Weights of a small GPT-style language model, trained from scratch on English Wikipedia.
Size: 9 layers, 6 heads of 64, vocabulary 16384, 22.7M parameters.
MLP neurons of a small language model. Each row is named by its layer, matrix (up: input weights) and neuron, and shows model dimensions 192-287. Each number is 500 + 25 x the weight over its row's rms, rounded and kept within 0 to 999. Numbers have three digits each.
After each neuron's rows, "fires on" lists the tokens most often at its 100 highest values on Wikipedia text that the model never trained on.

L3.up17:521530471504516511526505494512520468464483464497525484495465504459504508505487543504520552480482486472513508516498538479548473488472508469520488513486489505506502498486499514474481490512494475505524511442475522527490489533493443498475506498503502513496489504501480474506522515510536536503
fires on: "a ", "on ", "to ", "O", "its "

L6.up433:473450543483480487547492538477476507521457525507465491513522517497531528532491512505520486462469540580496519476491502512521445507489474510530465468468506510476496492534478556508517506488468492507509496524498480506511533463529513527523476516501472524484488506498492535486482491535525474463
fires on: "to ", "by ", "= ", "as ", "at ", "for "

L3.up130:514516509491517521472518459512490508476553539499504478484448520470500504548476513451519472506574553472458495505520546512508499475513497524474495498521488476486499454477495501531486461452527457457515516472498496499476522548526435455545474522513518467487468494490479520455466493554543525474
fires on: "to ", "a ", "of ", "one ", "ed ", "("

L6.up654:547454440498506520466552530500468545515507494527476495499515510483451509500484519515534478506485471463504469497465489550530487544517514476484489485506470511533474509497496450500507479500461491477505503542518509518456489491478523489486521515510489492475573542491506504487474514514523532519
fires on: "to ", "-", ".", "("

L3.up543:482494487516478529493490513499520490488503518495484487491509522460501463490512481468463513482519526476514466524463477491489513485497505484500455472491524489475534546493525492481473524548451510520488493526482492482490466482545492515525472540524537497523490480498465509516525501470518467520
fires on: ", ", "(", "- ", "– "

L6.up848:484519459516549473474513526499510495521499490476536537480484537473515497474501525500517477528470510546482502487518518531501527551502548501476533476511496496478441451524501474487510508540511476469503538487547544469481506509517501495525500467493470517508504457507495472481476504526500525495
fires on: "| ", "- ", "): ", "and ", ". "

L6.up635:488487524514509460464488464537458486533457501538535531481476468493491498476519539536519540507435451513510457510499529504476520543516525483511521524511485483488523512479479496542477495486546508473509511495507506485493510523476465488547514519519498511519506527515520515476516468504488495506
fires on: "B", "P", "K", "S", "r", "L"

L3.up433:519477490475489493474482487509485562464517486524507501540523488479495492446519501541475501456519530454499496472530547474496478485506528489514530529490514510510524452486505493484476491500575507499505494481509490474486448443500512511457541470479471478506460499508520500463497521543480512494
fires on: ": ", "978", "-", ". ", "ISBN ", "("

L6.up1175:475513492533460517474542469514529502522516508451410527534518503467480498494538431501490499506477545444477466506485527472505487480449511480494474468485486536520488491565518492502511493517504511486490528493492484504451493499507500480494546555459517528470472496487518469499502511497526520493
fires on: "| ", "a ", "4", "1", ": "

L3.up998:504482523521483515496505520512510535483469542498517488524515474511516481498486508509507512515489485490486512514457519513519487509513532489475467515506477522468502503475522493508495529467480475511473540560478467549491473513492501509558463500464511474493466502491509497485495495518534511486
fires on: "of ", "to ", "with ", "or ", "than ", "election"

L3.up1442:482514490506538496523455466556501465463494453489515505482507475472509505479510493532520491494500541502540512508507449446478498477498512439516515496522497506532530495515492477496517503473493491521535503492486464560482511480492458460527556514521465488484524471472456463463486518487515475512
fires on: "as ", "it ", "on ", "its ", "a "

L6.up245:465468514546483505511505470541493496516498509470501454496530520556543474489466518485513545490455521535461465496482441524450516495531505508514521517482521481490542521484546511515433498540512494489489487525497508461544508509511470496514493500498476493480496485485464506470503524478506531497
fires on: "\n", "\n\n", "| ", "h", ". "

L3.up884:553496490500463491475513531472514532485492478500518474502508456500487475507434500450515475536451505522504491507495453499512493486439544504467535520580511485492447495489535524459550515476491453479520497459514538531517521464515492510512502542492497476528518500484457505529447517495543524454
fires on: "| "

L3.up376:547511511494447526488497506493514486534503496488490504539493514463484453489457478550526506531482532474513498517511525499470509461495494443485521520452509519525466507506509456485490516535516456515498520516495475474489451526481489477494534513512496517504495530542542526496523492496485475493
fires on: "(", "of ", ". ", "was ", "; ", "(−"

L6.up1168:518511489531476492493526497517474491467465504445506524520487493545467514501487514562520503508522505444509491516489518534509472469507445557547517500467529534514534501502504491460550489513517523503518502511482472529539463491547497495510519553482484429472488504529486475505488518499485536509
fires on: "| ", ",", ": ", "; ", ") "

L6.up525:522534510464522491533510523502484481496475516489505512490501494475538509512472546460514497454533515503521469505509502543492493483511501523525511494488520507527517516484493539552516477504495520526484508492508493481512533509510553474492493493487472462493528509504476451489508481550541521475
fires on: "|", ".", "′", "+ ", "' ", "| "

L3.up1435:484519506495506485497501490479509489531495520490497524524530465471513497475469479466530483517548490548460505500493433516505529487524547475530507490478522505526495527520475481499528510530501465531476535488536546508493496469467467516573506513490515485487514505453521485504471469500537520545
fires on: ") ", "| ", "\n  ", ".) ", "), "

L3.up1297:573497509484517522519488498502508516480510535455510502518470523475480473511507553497481492514489513515499484502470483507524457528497510517540506476489561506520500475538467510443522487522491525506513519503497471474478528490540486486514515528473512515489462544526513490494498508506458466510
fires on: "| ", "to ", "would ", "a ", "or ", "not "

L6.up929:512502499440520499496516490488524480504465502488503536485481454537511534497490568522505477509454499521507524467504474524530512512517522488464497516469517493503487524498516492500536518513542493497500539463466502480489490479514520541472487516526430524503544503527517447525484474496512511473
fires on: "| ", "was ", "- ", "and ", ", "

L3.up605:522544466530479532485453483526461490493491465461504433465564507462486509517474504512468517517472492495487498516483487457530473522460503518487468546476498519463517483468491487517550520490505503499482487447491444465517483517481485496506477512482484492496493504483528467465510470538524528543
fires on: "-", "s ", "m", "t", "es "

L3.up1412:514553531514538548477467489515518474516481481500533526470515513485472482542522488501515425433478521468523494495487479515531497526489519510512520465517524538486485531523518473496461524466533536497473502529486465464462503507499474451524497538467475466513491540492484470546524468514518494490
fires on: "| ", "; ", "no "

L6.up260:470457483505509457471444524479473484524487507508520537490451508524510501521498499532463495495483491491479552522482513508491554493504465532462507508507507527513468516496519485507476490505534522496490499501457497537468494513519432542508465506486486503484513494526472537488512507485498532568
fires on: "a ", "un"

L3.up925:513529513505499501461489528525533506515480508475517529538500434494489510486496498479504485516534528494530505477532483489529480497492497480551531491469508493501463454474513511533509493496521463469449434465518524516492485493509508519529494522497477481496510488506486515485520518495460528438
fires on: "| ", "High ", "education", "ch", "ew"

L3.up1063:514478520519501474506509527495464506531509444511463486524485490470497469493482539510479501486481470498478474490506507499522503572486493551489528464502507505520530464504505557462474497473540488499485487510497506534490478459529542497521528487503478515489531550492510508528517494510532510453
fires on: "p", ".", "c", ". ", "W"

L6.up165:488499463535504467503494504507520504488573510498505505493508518492461453492523535534550488487450505525528480543516488509476495531468525510512470501524475507527528438466496504486508509513465517512538509490497520456434487462492513483527558505494519467510499500491491528535485495487479548552
fires on: ", ", ".", ". ", "and ", "Title "

L6.up572:505526508501494546457506518461472507499551494489527518470464504484498473514517552487509524504518474471516496532502499544476504507494495509508493495541482496497518539547491470478486553461507477529537546540489498515477510478483513448489510514499499448519492510496511484531546522500515526526
fires on: "and ", ", ", "g", "ri", "ge", "able "

L6.up1020:517502517508512490487490458497513488500474523514483473456546491477512488505513513497513519492480511485481527521490470489506535531521463511470510486512503529522537466469547531485517530498510517519515461504559509536524487487454512570511509491504540538518527495483491492502468455485518472515
fires on: ".", "in", "| "

L3.up1430:482509505493500496489473493536476460476462461459498474476496507509472486520551516532510499492528460487483482491548499506497547542506516493435513498488512512532504448472554540511501543442471454552545469530508498481524529522506529474456513484494514520493518478545471465503487465484481489475
fires on: "of ", "s", "-", "re", "front", "in"

L6.up589:452512516518509502496482493481510484480486456454475484504475503526549516502508506479476515497490473480496534492490477515496521523513563476557483492555479505548488550494543473459498484501545480450502463543508513512488500495489508500504513517506511479518463477489511499496513511500473478425
fires on: ", ", "the ", ".", "% "

L6.up958:503511495484518533471504467505530504494497481496505488494505475502493489487456521463531517521468500484526466472470493515494475471470509487524491514488517464502492509511532467495479503504524487483488490478490461468498509490454476546523555507533503485530494475478470466481481498520523519499
fires on: ", ", "\n", "\n\n", "on "

L6.up733:495534455508498529523497499509505542504489503483505493569510481514522474505488505510534504518529509487464459506488517515478467474424506528531496508466510503485517495516521490481505502496498509535499509480503538559526513508474526442503505556487456493488507499519476476487509489494490498467
fires on: "| ", ": ", "; ", ", ", "at "

L3.up473:479478524552545440527526512511525478498478467506475491494538520521479527516478519520491488499472481503529464478501541517517492480551501490534481508501473522466502509507512470510518498469520507452471474497481520510473496479527501479481488545474532511483485476512490464482495482511465494486
fires on: "| ", "; ", "("

L3.up1067:461489511538504442485470486496527501466491546485493516463530467503498499497468488521493484496510495567534513449536469487442458539461472487499481563492499509481521492529494494532533506453493496478508461483502521477510485508510528494452522491495478452539535511516470506474479469465507534507
fires on: "-", "to ", "for ", "of ", "that "

L6.up1515:493529457483509515535471518525528533534519486487492503491485502529479487504484537525496474480532510529497421492477447488494488506502514492512515479478502514525523492459529517497486506527496510484508500488540511534520459467474498492548495504529519490529489475499484468499510452507563507524
fires on: ". ", "\n", "\". ", "'"

L3.up949:519513490480520540509485455509478449508516536481465489496494528499556477506483509448447477512526498451529509519504503494500526517495478522520480503531531511499524497466445499491507526516513499526534512505482473479498486547538505532525500536506480525463499475517499453505491501484510524477
fires on: "of ", "-", ":", "and ", "or "

L3.up1092:520452460535559504509464508499514513497463459500529491497495499510541471444495549470464542472482491489496527520516498517484496507460437514504507539521507484535498482500494543520500513486506508501461471491545484469519457503475536533432490499468506532459524499495487494465485444466504504532
fires on: "an", "ine", "in"

L3.up616:487500484477521486518514465476565502490502539469489482493490544489502516527512538537491484478486501471502506471515514534488508482495492512516469533542542555483476497494478545538487502476564457510512501475508490521497480505479510486504445488477495444508483534504494448488522487449497482488
fires on: "as ", "p", "as", "0", "im"

L6.up301:493478532435510483486496497427450477492502497490523550522468493537488489504511540514478512498497501540503490504491515488496511529493453511499513507544498513523523513483473465492504511472513514484504540516458527481498504497515523483572516524477480524491512539503464499531456484510501492461
fires on: "S", "B", "A", "D"

L6.up1450:484509464483531518524480481501495518523513529501497519559499483470504527536485508521529524497480488468501500529561483543479512516485492502493495500459554476509523454507492514480464496501528515506456489503469511494514507520520521489503461492483459530509513497489470453496486555534493488521
fires on: "on ", "On ", ".", "′", "August "

L3.up961:486477526542482475482493509495497499529489507497544512481515462480486470484496526503504520519494473471445520516494487519512476456461473506534505487500510509467456483474472495544501472509495528475531506483500542561507506547493498521477489526498486436503523548511512500550488483494515533493
fires on: "| ", "also ", "/ ", "first ", "and ", ": "

L3.up657:522506483501544496496487506526502494537540495461510511517456489548538521506498510477508480499466440521516444461511504501451481499514481514504570478492487539530484476448514559499472512496521509519533489506485511537499490451468466481502489467479475510529503493490496508505524528511479478535
fires on: ". ", ".", "it ", "up"

L3.up359:474458468471500523514490486476494465510491458480522549493486507482497535471473450526494490503543458471517487472532534453511462511502498526505450491485540505494500513509522496521515551519535532530524493506464509526491499502504453520497526507520492475452489520499476511520493508478503518495
fires on: "of ", "ion", "| ", "the "

L3.up1414:545465466515442502479474492516510468545519470477479494470484464498499458503516500459499507468498528516498488525483489517498483498517515521486496453512496517456507502498476494450517507468478510489495518512464487508507498498513528534470509531507529544503472477449493443521499484533466532456
fires on: "and ", "-", "who ", "of ", "Wh", "& "

L3.up142:498536504499489480491526477524533481477552516441492540493505500502527487492498520496494477506487510500522488504460533485501435557531459505524495510485494516511517482512517479505503481513555450499521508576518459466498514527498468512496487494457508446461510509494487462484491467509529492522
fires on: ".", "-", "–", ":", "\" ", "home "

L6.up179:515476506542527437494515480513477483528470486499479524495472508520500497473468514493480497529485522492517487491496499523481515510523579508525522484487540434527526527455489515457510534520506504515539480464535543528513503483533481524497531509536486496513476495492486485547466460482485480524
fires on: "and ", "m ", "to ", "or ", "a ", "–"

L3.up74:528489465462480474511513494507482539530492515498501475492506473471474490473468505495510490504473515496512453499496524483520496560534536481498498452544522498485495495511533515503506509504489494479527515497536508479495486471500487522486522496501507512531527511490452508519525513500518506452
fires on: "O", "| ", "first ", ") ", ", ", "that "

L6.up842:522537532510520485508557511475476497505522479474527454508505499535499466469471536500455492482476466500496478496503523490485493532546506488494477459497469520505485534509484488490510488485565544477538479522502454476472505530503506471476491505488519461507457466512457498504516535486502474478
fires on: ", ", "("

L6.up74:499518527490520506476493502499499521496540473445506440512523485421446465500488418513478510484483480512517508513485548501494489533521521480509480467552468505471491452531497494491491486477532499479561506478500479449491507455492500479471485551492509501528524482568476498506495528520493526472
fires on: "(", "us ", "as ", "to ", "| "

L3.up971:493498499570500470458488486526500500451506543486499531525542486484481485496491496535498506536513532484529495516513507456499465505499483518489494562453469501492481494542484464482522494481495512499480490492532511481492481511495494501510492520532505479455538476517439517489507458482508536482
fires on: "of ", "for ", "after", "in", "wi", "Grand "

L3.up795:503527518489539468514528475483487488492511508518498492505549511505532505471451498560520475509468513469487477492531497417488474505479466483502504492453468501517503502513496489509509475498546525492521480478490523496444492454494549488474514523547494549480494523469484554501469494506517553504
fires on: "A", ". ", "CL", ": ", "Y ", "D "

L3.up344:491510499497526483520514460516488497497505482504517452506495538503530482493490537472500465480515469539510532505507509500495531559497539489518481504482475500478519520508497485512513497504479495526503495498480514471517489484520509519501514516517511488488489457540542475487451547471513491501
fires on: "of ", "-", "ing ", "ed "

L6.up1031:485511467513492504497493493510491479540545477491495513490496521513543482488476485482501483478488493510462474508468495469492500499480502509537529507482492517514458512505527486523471527485563510495493489468465495449451512486540495564522488474493462490474557497448496525481446504456534469557
fires on: "–", "-", "a ", "for ", "ti", "/"

L6.up3:554491518402480504450518508505521430498504472494480515493497462496479500486517538496498494496477493516471479501524527518523505500517535472474459467496494491508512536502510475471497503506549496555473514444458515454458525445524549518511503497511450518517501490524510478478517473509470486427
fires on: "| ", "): ", "- ", ", ", "), "

L6.up7:461460439502492470478514472511494504540542505480454551503476541538514492488487495496519490482507551507456440496514498520572503471508483481520511471510453489483505494462509495512506503506544509429510556501525469518493519505507526490534515479510470482502497510475494502525483495520492531507
fires on: "and ", "| ", "–", "\n", "or ", "-"

L3.up1003:500492515500455517540499456489501454541480486503436515490506531494552506493481497487509531502493552498513470523487507489502465489464516520484453483496492506519511495479540492511459504494484440526487506522463481555487447491531535552525531560517520533514460508542476535444492508499457537478
fires on: "- ", "| ", "L"

L6.up878:516499479490524502520486490509505525523486489506492492500490486452526507468498473484490494505515536471471458504491506536481447500483475492465499487466502491509529477508505493430502518490529534509519479446530501520489482500528512472445511567511494471517518477537472469511463505505481513488
fires on: "| ", "C", "T", "; "

L6.up104:500538496487501497532496478514530501509509503516462522487492497521534530471458530524479520475518484531461467523489455468520470512524520494511513449503505505509510470494480506474507523494531474504457480514529486540497472453477466514513434511490508513468498464497515515536521540485524537487
fires on: ". ", "\n", "). ", "– "

L3.up402:553502507466559494445515495488532484522500475533519545501499569505515485492487477491524526546453443460488495506499481511523514512476511478481528471484480504501515525470502501517526500499528511508515495490493476500499498538448479517508509450539510506559516499496488520510500457500483541504
fires on: "of ", "an", "s ", "("

L6.up385:528460564473509521478487495579492506490497462466476564464523490498473534524535468515509528519508524508486486515488509485455471478486483525491536519516454522483514489492464513536512473518517505541508508507493518481464470456458481547464521449513493509507467490505524531511479483500504450535
fires on: "the ", "The ", "of ", ": ", "C", "a "

L3.up255:492484465528514488512522521512493476526498522476519499549535485487492509500527513535533487501527538505478502506475488500482523483508513542521511484524553512504466491483535469506503502504509504513485501487539521544483502497501520514498498514483463526507503523492495484532446498493456540519
fires on: ": ", "and ", "by ", "by", "or ", "president "

L6.up1408:475508489563479511497519502533474534473484477514493452514494508473508535490509506548463432510502517494492516475482502497459513512491446507499469524499529518503505500495503521515500507486492425499502492544521516480528470495493473506504523505489498493494471457511481540489524509477480521488
fires on: "It ", "He ", "it ", "n ", "er ", "ho "

L3.up1531:470466505484524526534496505558498534482523536508523509496540504515508517555501524480495529488526490489511462535522519518481505478451455495473519530505508468474498488514507484519490451485496454532516497485520447504464473516512507500510506488566488503523492485506468486458479490500502503501
fires on: "Case ", "av", "ch", "ach", "af", "qu"

L3.up617:514521466477525500491489471486483491522465526485521509528487495549510495506490496461456516523529484530524473523465454530480495491475539470493484522510512526533480492470524519499500477495524466527516522497491511514574498472473445474489499515478479532440493502431543510502519499505525465535
fires on: ") ", "(", "), ", "\n"

L6.up646:472481488456486500512530510485463494500541470487530478495519493512495520506428506505517514507552471515504487487488510500487488504534539535503481509522503495501470506476507539486465538499530481519481492511535517509468473502490513487518528500486462513506482518472499521558543474526488490506
fires on: "the ", "of ", "in ", "N", "g", "I"

L6.up535:453534481473494457500487450485496530522510493486550465502521469467531536510515470477486495498503508502489502504480494549508461471489508509491479544507497490517478457468508513470515513479556472435512487488476497510506461466460512537450494542440524528483516508531464519489524488516515485458
fires on: ", ", "| ", "=== ", "\n", "), "

L6.up244:493439516479488506488478507542506463529516560489522501508483522524494549488517524504491504462482514524512531479493501500522484525487526468497465488506517501495481523482491473518448526489501488479511569484474501484562506490516460530461511519482445516474535509500518502475466478513473493450
fires on: "and ", ") ", "M", ", ", "), ", "R"

L3.up866:489510508461519509470500502513494532509512492501530494466489510505510513520510491513478506500496486489526456499476524521460467501505490537508480503527538518483499491488438470531494482480512508510491516444515485424482524498536479471495485529450497484483523515485501511523503462491534518503
fires on: "| ", "|"

L6.up1187:495517524448486503529500530497511561493479522468521522493541535488548490495513533555500485499511496522491499486477496499503498508473457492512497477485475550491512519480509508533504485525514476504479495477561500480496496477483452496528470520492427515543480452473472444507474466504505453487
fires on: "| ", "and ", ", ", "+", "("

L3.up1315:472486509475492507530495468500538510550495500488453490507508482478506517515488528503534474500492519474501519489465544487488564468522505519482502530456525481546497518464491448516486497479551465517533560542485472477492519491495518475518506520532485522475469494510476475474496521472502492509
fires on: "(", ") ", "| ", "- "

L6.up287:511494518495513527471519494485494517455536495479498544545461474483516492490503495489493511487509498488514482477489540515520512536510471522470493500536525497489479516401503517487528500500509495538506515523506516469500479475463500464536534493476522462490479478508466498481497436490503524511
fires on: ", ", "; ", "T", "to "

L6.up939:485498484479530478515525542500476531546470521496510449484543503465567505470480512476463489489459495487480490547495511471478524501453542476492473446527479489514455454468505490511477502496490506477521502492491482518455499524485523455466462531492476517505496444521505501485479501530515524467
fires on: "\"", ", ", "\n", "- ", "to "

L3.up1078:527474510485514511511513522503514501532471485509460522515525475501533511521470488512469462512458508465545510524480472463527487484494490502492467500493463539458471491497479517507512515540509486514491494540471468452497527463460489497476510470511510487473510503503449501476517491523513499482
fires on: ", ", "- ", "==", "===", "The ", ": "

L3.up498:476474477511472523504485511496497511515496522503465551517444478484541497514492476487489455498525541454489475504545476536511471491533506494514506512503501472466489511512497496523437499491505462488492532524496464472506518545498440519516504505489503496532508496506492493495480483483528520491
fires on: "to ", "\n", "od"

L3.up26:461520509547521442530531473506487478451481492513508489467514485500488533538455502512465498480531509501494502514512498508465531511520493477510458453477542515516508482516490509518497522491542440533492506486522523462495493489472500461483480513499495515483505501519501478531473486490448534453
fires on: "-", "c", "'", "| "

L3.up836:503457489500473520482517511497506524509522480551475489505493473510503511505507480508487515460462497493473493448478483484474498533501504481529548478432483455524512465499554480515471525506486482477473515467513524488498496488526495496492543529509497447537513458470503503487466519489476470491
fires on: "of ", "-", "+", "| ", ". "

L3.up651:533517525487543482490498499483492491497494447524535478435575486469473524515486488516496460522509512504499502500498503536494524493505489537451494505512521541494496480497497524499482512480514526515535512453500487493554494484525464522515505492495513508492473559499528499517487480522503436494
fires on: "s ", "% ", "es ", "ies ", "ites ", "ies"

L6.up35:505498510459544496440522457455540508480507511521482492516468520483502485482504529510503501545490464484472512526512559520513485488474536519463507513548520509497523510477562515488513488503505479532511502488516445537481493549502506494517502527530531504477477486520498491500517484539521461482
fires on: "| ", "to ", "or ", "and ", "; "

L3.up1237:512531488549490483520491503495535492488492535501471511501466519460482540503502508497533497485521527471473527502540443532522516502518528526484484488520515527510499485484466548470508565517498516483515453459537502501511489508517505471471463510440472512477486532534530474465489466521528501485
fires on: "as ", "-", "d"

L3.up598:527491459510467504497534504519494535537523496497490507505506512497498531520494513526490527486502525476477489500482516496469514485504440489530505503514516468460512479508516495495467482477498486499487551507514479476519493479499497524477541545506526515517492525478513467509497485519511493467
fires on: "first ", "one ", "s"

L3.up636:524477494470495497475476496514496541553541512569490523523508455476468530516501524500485526500499505513473461500480515526506503491541504528503495491496478458563503495525498503507497472469455519496498459507472493475489478504472498469523529477493494498520509509455516512498488514553546507522
fires on: "-", "to ", "s", "43", "were "

L3.up1210:479493550442524481472510495482520477479496492495521446497485514510477484495484519526466507469484494489471468472470507456527493458493536545504474511538503519492478520469514468489505482529477502499559508544471481469467534475486483481467497547486519443468509479533462544515463491494491513507
fires on: "(", "\"", "was ", "(\""

L6.up264:492547496492497481518476493512487458449513528505499532462525489434529531488513479491498442469510501502463453512518499523467545504459505546499503499537485449507496534521493467461503522474539505486486474512491548458473508496530477461492523511523503515525512500499491467532507460498487492520
fires on: "S", "s", "co", "| ", "Comm"

L3.up917:494537483467559522511475490480537461520492473548538523493506488512515502497501492468478478505487477505485517469470488491469531550491523500487484527413506550536476542471493552497525488492498500483506483492527508546497458491470485542496509506475499484520489451520501494467487469537506533495
fires on: "in ", "of ", "("

L3.up304:506509480453453510544488494501539478497520512474529514513479475444483524500547516496514479506461514448525462455484504458519514570559522490520483482525503489491484500514487518459467507493512502490522438516484511453494519458515507483535507525523502509499500504529522523529479501493515546493
fires on: "| ", "past ", "173"

L6.up12:497509506556479469500491501523480455501453501488513509473544468495513472534487493508528539503488528469472498501488474522472527523438484530474449504492540498520530491474501503494426477489519504532509480549543471501517464481473502504534470530508497525507508546502488495512514523499477499491
fires on: "| ", "\n", "; ", "0 ", "only ", "- "

L6.up374:503456491505520476515454507522482521480508508494476490503545481487499467501529538489517491534486483515506499494447482451506498538509492513512497477491471531522456501512534474513503466513436463499531554551478502533498483468532488507517509555509517514482525493533488511495508495551493492502
fires on: "that ", "and ", "who ", "(", "to "

L6.up538:561512525480500531539519509479525554498538490484518475552475481499475512515530520463493476490480541489488516495478503463514493490532490512509501512525515527523499502547521493453472457453521526490481435474500526484510474559494518527526459535517533441483478485540500446541484527517543486493
fires on: "| ", "ros", ": ", "was ", "to "

L6.up1253:489520493475540509478525477552495488533463523516503506506518501506466482464476521465474484500513451477471482484468496456523553487516450527507504521488511508495440563485483443508500512525529458532493472500510517523495435486442492507516510503449472488493523478507498491504479509455484531540
fires on: "(", "N", "O", "as ", "s "

L6.up838:475527526545476496490535526527501490519471488438413443518526501513544532538492489494496510476486519491516470466523509480513479486506479494512493495494524524531479474515510530483520511510503523515495527513504474471474482488512536489520493531509503475497505506479478510489464498485496503475
fires on: "from ", "by ", "– ", "with ", "to "

L6.up721:510508486510536450498489474494528482465540491517509505463533526516519514473490480479475542479519514565484482561499482476535576541515476528484512485468539464476484503467544523445521506518486494511536497554525536490475521556500494480503544471526503530487519506499473521478505483514443511462
fires on: "S", "s", "make ", "year ", "a "

L6.up423:528498539491541503494488510462536507524556512512503505508513502539492535486517488475487458470523504561484504459545476524514506468502478467477472479514492492466502506494500462542525467504539541505488534491500501491480434500529522509486494467478520467472500486480531494476473507454513470517
fires on: "\n", "b", "c", "Party "

L3.up13:499465479567448477465458537482494450499486514506520533520507495505519501479554503510487494490497485464479485481504545512501486514459498499481522504490542504517496506515509482522477458533508459475499551504516501502506480518515482476521469529522471523468489498486507519511456481511510503473
fires on: "un", "ing", "sp"

L3.up604:485521517489521494460500492540472544533548487514516498471508511504494502497537498508543519480495503500483491481497527455515517535482544502519516436488533506492506498508494529528472534492523537540489482455511465458481494511529482458521509566477487524517486453476467505498491456530485504419
fires on: "| ", "; ", "-", "$", "+"

L3.up1316:440521467493506512492505485480480514524565530502512534539481427476533520450516497479505505487521536492506478547506486472524449482565500497495489474479487503492503511477491500508481519510517494497529465499558496498510496508510505507523502533513495488480520502505487530499477504538530501526
fires on: "to ", "–", "– ", "-"

L6.up172:510540477540514508500531492503521552495479541450503451474490495457467511494496463509500442513504530472494510490499490541501513484504511447476488512547552531499468489494518516526548499480483479518523502485503518505470509523532465493490512488484499539482543479517483507468496499509447537426
fires on: "| ", "have "

L3.up1334:488507503474516533516539518482513519502519533490519504500501486484472508498523471504522482487458527482495494524474457543486532542513480523512474514524492562531481455458499477534517498437484541489516507537520510458504490456484477493543516535484511500521500529471479470517484474502544511484
fires on: ". ", ".", "-", "4 "

L6.up252:474507512488502541516485480455504460514481470530555494521510485537496517486494491498527523434455506501509492494511491496498517513499472479500542484458495497532498517483527543497473499514513514524453513499540481517496495474528470512517469521519478499466482533536467512479507462524482504493
fires on: "a ", "well ", ", ", "in "